config.toml
num_attention_heads = 7
head_dim = 64
norm_place = "pre"
norm_eps = 1e-05
init_std_up = 0.0187
optimizer = "muon"
lr_mult_o = 1.5
decay_fraction = 0.66
final_lr_fraction = 0.0
batch_tokens = [65536, 131072, 196608]
max_seq_len = 1024
max_steps = 6626
MLP neurons of a small language model. Each row is named by its layer, matrix (up: input weights; down: output weights) and neuron, and shows model dimensions 176-271. Each number is 500 + 25 x the weight over its row's rms, rounded and kept within 0 to 999. Numbers have three digits each.
Before each neuron's rows, "fires in" lists the words (lower case) most often at its 100 highest values on Wikipedia text that the model never trained on; "fires before" lists the tokens most often just after its 100 highest values on Wikipedia text that the model never trained on. A number after a token or word is its count.

fires in: "0" 63, "one" 14, "2015" 4
fires before: " |" 33, ";" 24, "–" 6, "1" 4
L2.up510:484455524515476526502548497496517488494545476453505534558480541508504498535510501533472538483487473503501477501509484533506496538531484489536479547475551519415509483524499527476532504509523506512510505473464452493524495551472490464518530532534497495507471481513511519540497476474481530477
L2.down510:524498508488504505514507489466496428503500475503492477475490514508479495467491463522509489548466477516509480523493478523507489482534477511536513479472483502531453537459440499524499509485513470490429509520485539516524448481491509506498513433481463484518520478489472468515449487504506466508

fires in: "on" 68, "over" 9, "in" 7
fires before: " " 33, " the" 19, " a" 5
L3.up1747:528486521486498514495464504475544496523493443517508506493479533492512533458535485486533495495530486520498463466519501479470498473512499505515539511486542552509485527538491488506446498516500446527510529470540493485512527491497538526492536509509514534500432546490500538477510491482497528481
L3.down1747:502544442512461530513480452471481457525450547503485500530479467536518487501501478463475506494458527467478524469506464545461521504532495502475505515492499462526527494477493511525493472512480514495457464501521508482474496454503488460496503520544504479460520510468511509465486481476492493484

fires in: "season" 24, "round" 13, "games" 8, "game" 7, "quarter" 4, "final" 4
fires before: "," 22, "." 17, " of" 8, " in" 5, "===" 4
L2.up836:534488541529467497509514511506481502505540535486489470483481495510495495512467529495513466492425482481472546506518520518462477503516532485534494525480494486483503534465472492508526475493507535557483538485478498499499484497495418547517489504492503487515436492535519481509480510513427492479
L2.down836:537501508456509512488484533478526481479477540438475516489521520498545505478460531518500542489488479524529513491501531537492530488478507475498517518505527537488513471459504505486497457498487546539494506494495436481478491524493536526538495532532527511491506498500532483522495449483543497542

fires in: "9" 14, "8" 13, "7" 12, "5" 6, "6" 5, "4" 4
fires before: " |" 31, "." 14, "–" 14, "," 4, "2" 4
L2.up1662:471523497537515490489517515499497465454497514493465526490509536512554491467474478493530518510457512529495522456465521508438476466489478500472492505561519467513467495513495586527521511523502480485560536499468506454510506459509469476500494528547519432481483532525501514480494510496524505481
L2.down1662:513548527513450518499502503485537493479528522465526463562496447509509445503489488513472475485527495483552504536465458534510557468508468512479536490526516532469512532484528486476529527489505476498489446488438502484416532501482476526455505509528508499467522513523490520532476486478484497501

fires in: "of" 71, "on" 5, "was" 4, "been" 4
fires before: " the" 40, " her" 6, " a" 5, " his" 4, " this" 4
L3.up613:511508502513507496508501490513494472499513534502526509466500482502506492479499529532473532529500476478504478509464520505504471480519491527492510525457487473467500505488493516501461489489467488487509487488461491528475512488445523475481462517478513471510480494588431468525515498508468482478
L3.down613:507496490501441521519497520501465504514465494474522515531465506521474511544507437491511518517464511520503514497539462499521508513532524459526526542495506505465484507529519542550549521452525507501485445505494523531500486481533468493487477528508452501577493536501493508494483472523508479466

fires in: "0" 61, "an" 21, "01" 5
fires before: "." 34, ")" 17, "1" 6
L5.up209:502505517535501523503468476502508502506452471522465500538496504516532538510513479510485500504517463493459554528485475499532469493557489506462493480549499486509474451508504482474506501539518480523510519522494531514507489487520530485515485506474462523569496510512534501530487501478511502486
L5.down209:516505504512500487495566467496454499486516502456507483495546489484484522479498487502486516481516510502530475526500496513511476503523528474496488505473519493475476479464490436472482511467487483500484529531493503470502500520488500485448506563472454545519444486518464450487468516495496497512

fires in: "0" 82, "00" 5
fires before: " |" 79, "0" 10
L3.up540:474526543506510462508461500516528574542505477548514513500507504493526509498475497526515536499498461513484511494511461536504465473515462496535514547542469475496504508501468571473477523514514506508456474518493525554560514548516482490452502496464477480527452497513466478513487503517520519469
L3.down540:506457498433480556494513488473530489456510516494472486533494528484482533520503501544505448466518461480482499533453485524526485506498429526478529480482547456509488504477545488503491517516513501509493501501473484495488520460482498506502497510524510466517493528527505494501492518480573497516

fires in: "on" 58, "by" 13, "between" 13, "in" 8
fires before: " " 42, " the" 14, " to" 4
L3.up412:536492477511545528509456491465489502477479467534509525483478477501511475510521498550499518535531508502457521504475543534510461463522453517466514488504499471508450517522499513485499500581498530548548483488540479478470480504478487537508518466489508513475462463514534486438510498489454494496
L3.down412:511476483498480490456523533468464440499458476473505491509491484527482521470541518450522520488485511482520478521483462518478533507506520493495505497516484487484507506473527535492519511473504502498498457443491506509479495502511500474477499444524476531492512503514470548482509504482511520518

fires in: "0" 35, "2" 7, "20" 4, "27" 4, "14" 4
fires before: "." 25, "0" 16, " |" 15, "–" 7, "7" 6, "1" 5
L2.up828:482518521482527473512510535473524545534447499497499558466503509488525535517440467478527448493467495536469460471457510529530520494481532512527497511511515501507508509524467518515486484508480434501472495503504469513564519560506563505478478484530466524473503520516507510494468499510507519493
L2.down828:520531510480492542479507508507499490527505496486487512512519510470513500485525496506555495498495474502500495504537438498501497484484484525486442505505484495508515471482481489513533455516480505513439532527491510507468515451458493486514529540526514543483444511483482493496481493467496477519

fires in: "0" 52, "11" 5, "1" 4
fires before: " |" 44, "9" 8, "1" 5, "2" 4, "–" 4
L3.up653:515503524478555489497480485485544498521503491498467465496532535502447482478463534483548502519448460532505482462451497566501503507496510545515490488501510467486490445497465521516542492466526517510508549493520538489475506543481495488511543506528487509519496524536479509484500501517497532496
L3.down653:464438459521466568499485450524502466483488537478504536528473485500498520453515486495522538438510483513514512521513500494492473477478521504484450549519482504495484522491458462503496515509500476465483467512520533506491512428471474535522485516552515498468486498467513501515449474516561503484

fires in: "0" 98
fires before: " |" 42, "–" 19, "." 15, ";" 14
L5.up814:487516516475516572551496418533521518507521499465489515513491536517495447484493488516484547525494476526512507532485526534484496475495476539516512541559485496558479517502447472509473473510524461520497526536499499503533464485505518513524503507546462519523541465488483533491479549469532473527
L5.down814:529476543521491508480525521479476472508503526431478496505470513512509536463473554488475459504523518498504502556542508525491467515496536466507472537516474537495480475533516493472488484535463511506516453470544463509502518501502470493497488530488457521505433496511526513536495562500501551506

fires in: "of" 49, "to" 39, "with" 5
fires before: " the" 46, " his" 6, " this" 4
L2.up377:485517479486529478522479494490506539463563502534480476517457501398493513515487508519480498455499503516441501538504441504519473520531548488489476476427451481487505512522485530502491519547526490485489460473528457483517506504468513522490503504456487496501538508522494504524551491473506503516
L2.down377:503477514497510486481519501502533459501440504483516479550518491518533514512508527458529494511480529461543544493513523510505499554470485556522555558542502543521540515516512554568521464484510502536501537459534521464492516507529485505444505521471541538494505492502497511504497445531487494507

fires in: "as" 57, "role" 6, "career" 6
fires before: " of" 26, " well" 21, " a" 10
L3.up350:523447519492511472499511478500483516507528458566505532465505483512502496482475481497526511488470547506456515498476520465536458508526495479539498556493497461511483500515512484473501473466475515566533519469514472473472550475527532525505525505535532479496450503529490507515489505488484480493
L3.down350:503491490457537493514476490512532556472527467488505491453538556471470474519510499529499501480463527554527516486515509516531490501497539464488505511517475489458509489471478483487449520513540482523508473487505498477452479476501498478499437492507528515512456472503480463493474508485499464532

fires in: "000" 37, "00" 10, "500" 7, "153" 4
fires before: "0" 58, "9" 7, "3" 6, "5" 5, " pm" 5
L5.up144:444518489553531522514513526526499503533499494479525519535499510445489456519465497488505532531525490555501487498499506506537515514552501496483522508476501485505534526544465447536443529497492492495538545462464494475506461488536479510493516451454503479505512506498495512488507464511507489531
L5.down144:479511483500467533514529474509490474506500540504480505551470504463532519532514516487480467469527527516514509514476519494517461541484486489525518454506514492497512466523517515438494493456517534545512520482486540460460507512490519530507503470473464469532494467490496511477505493523557499505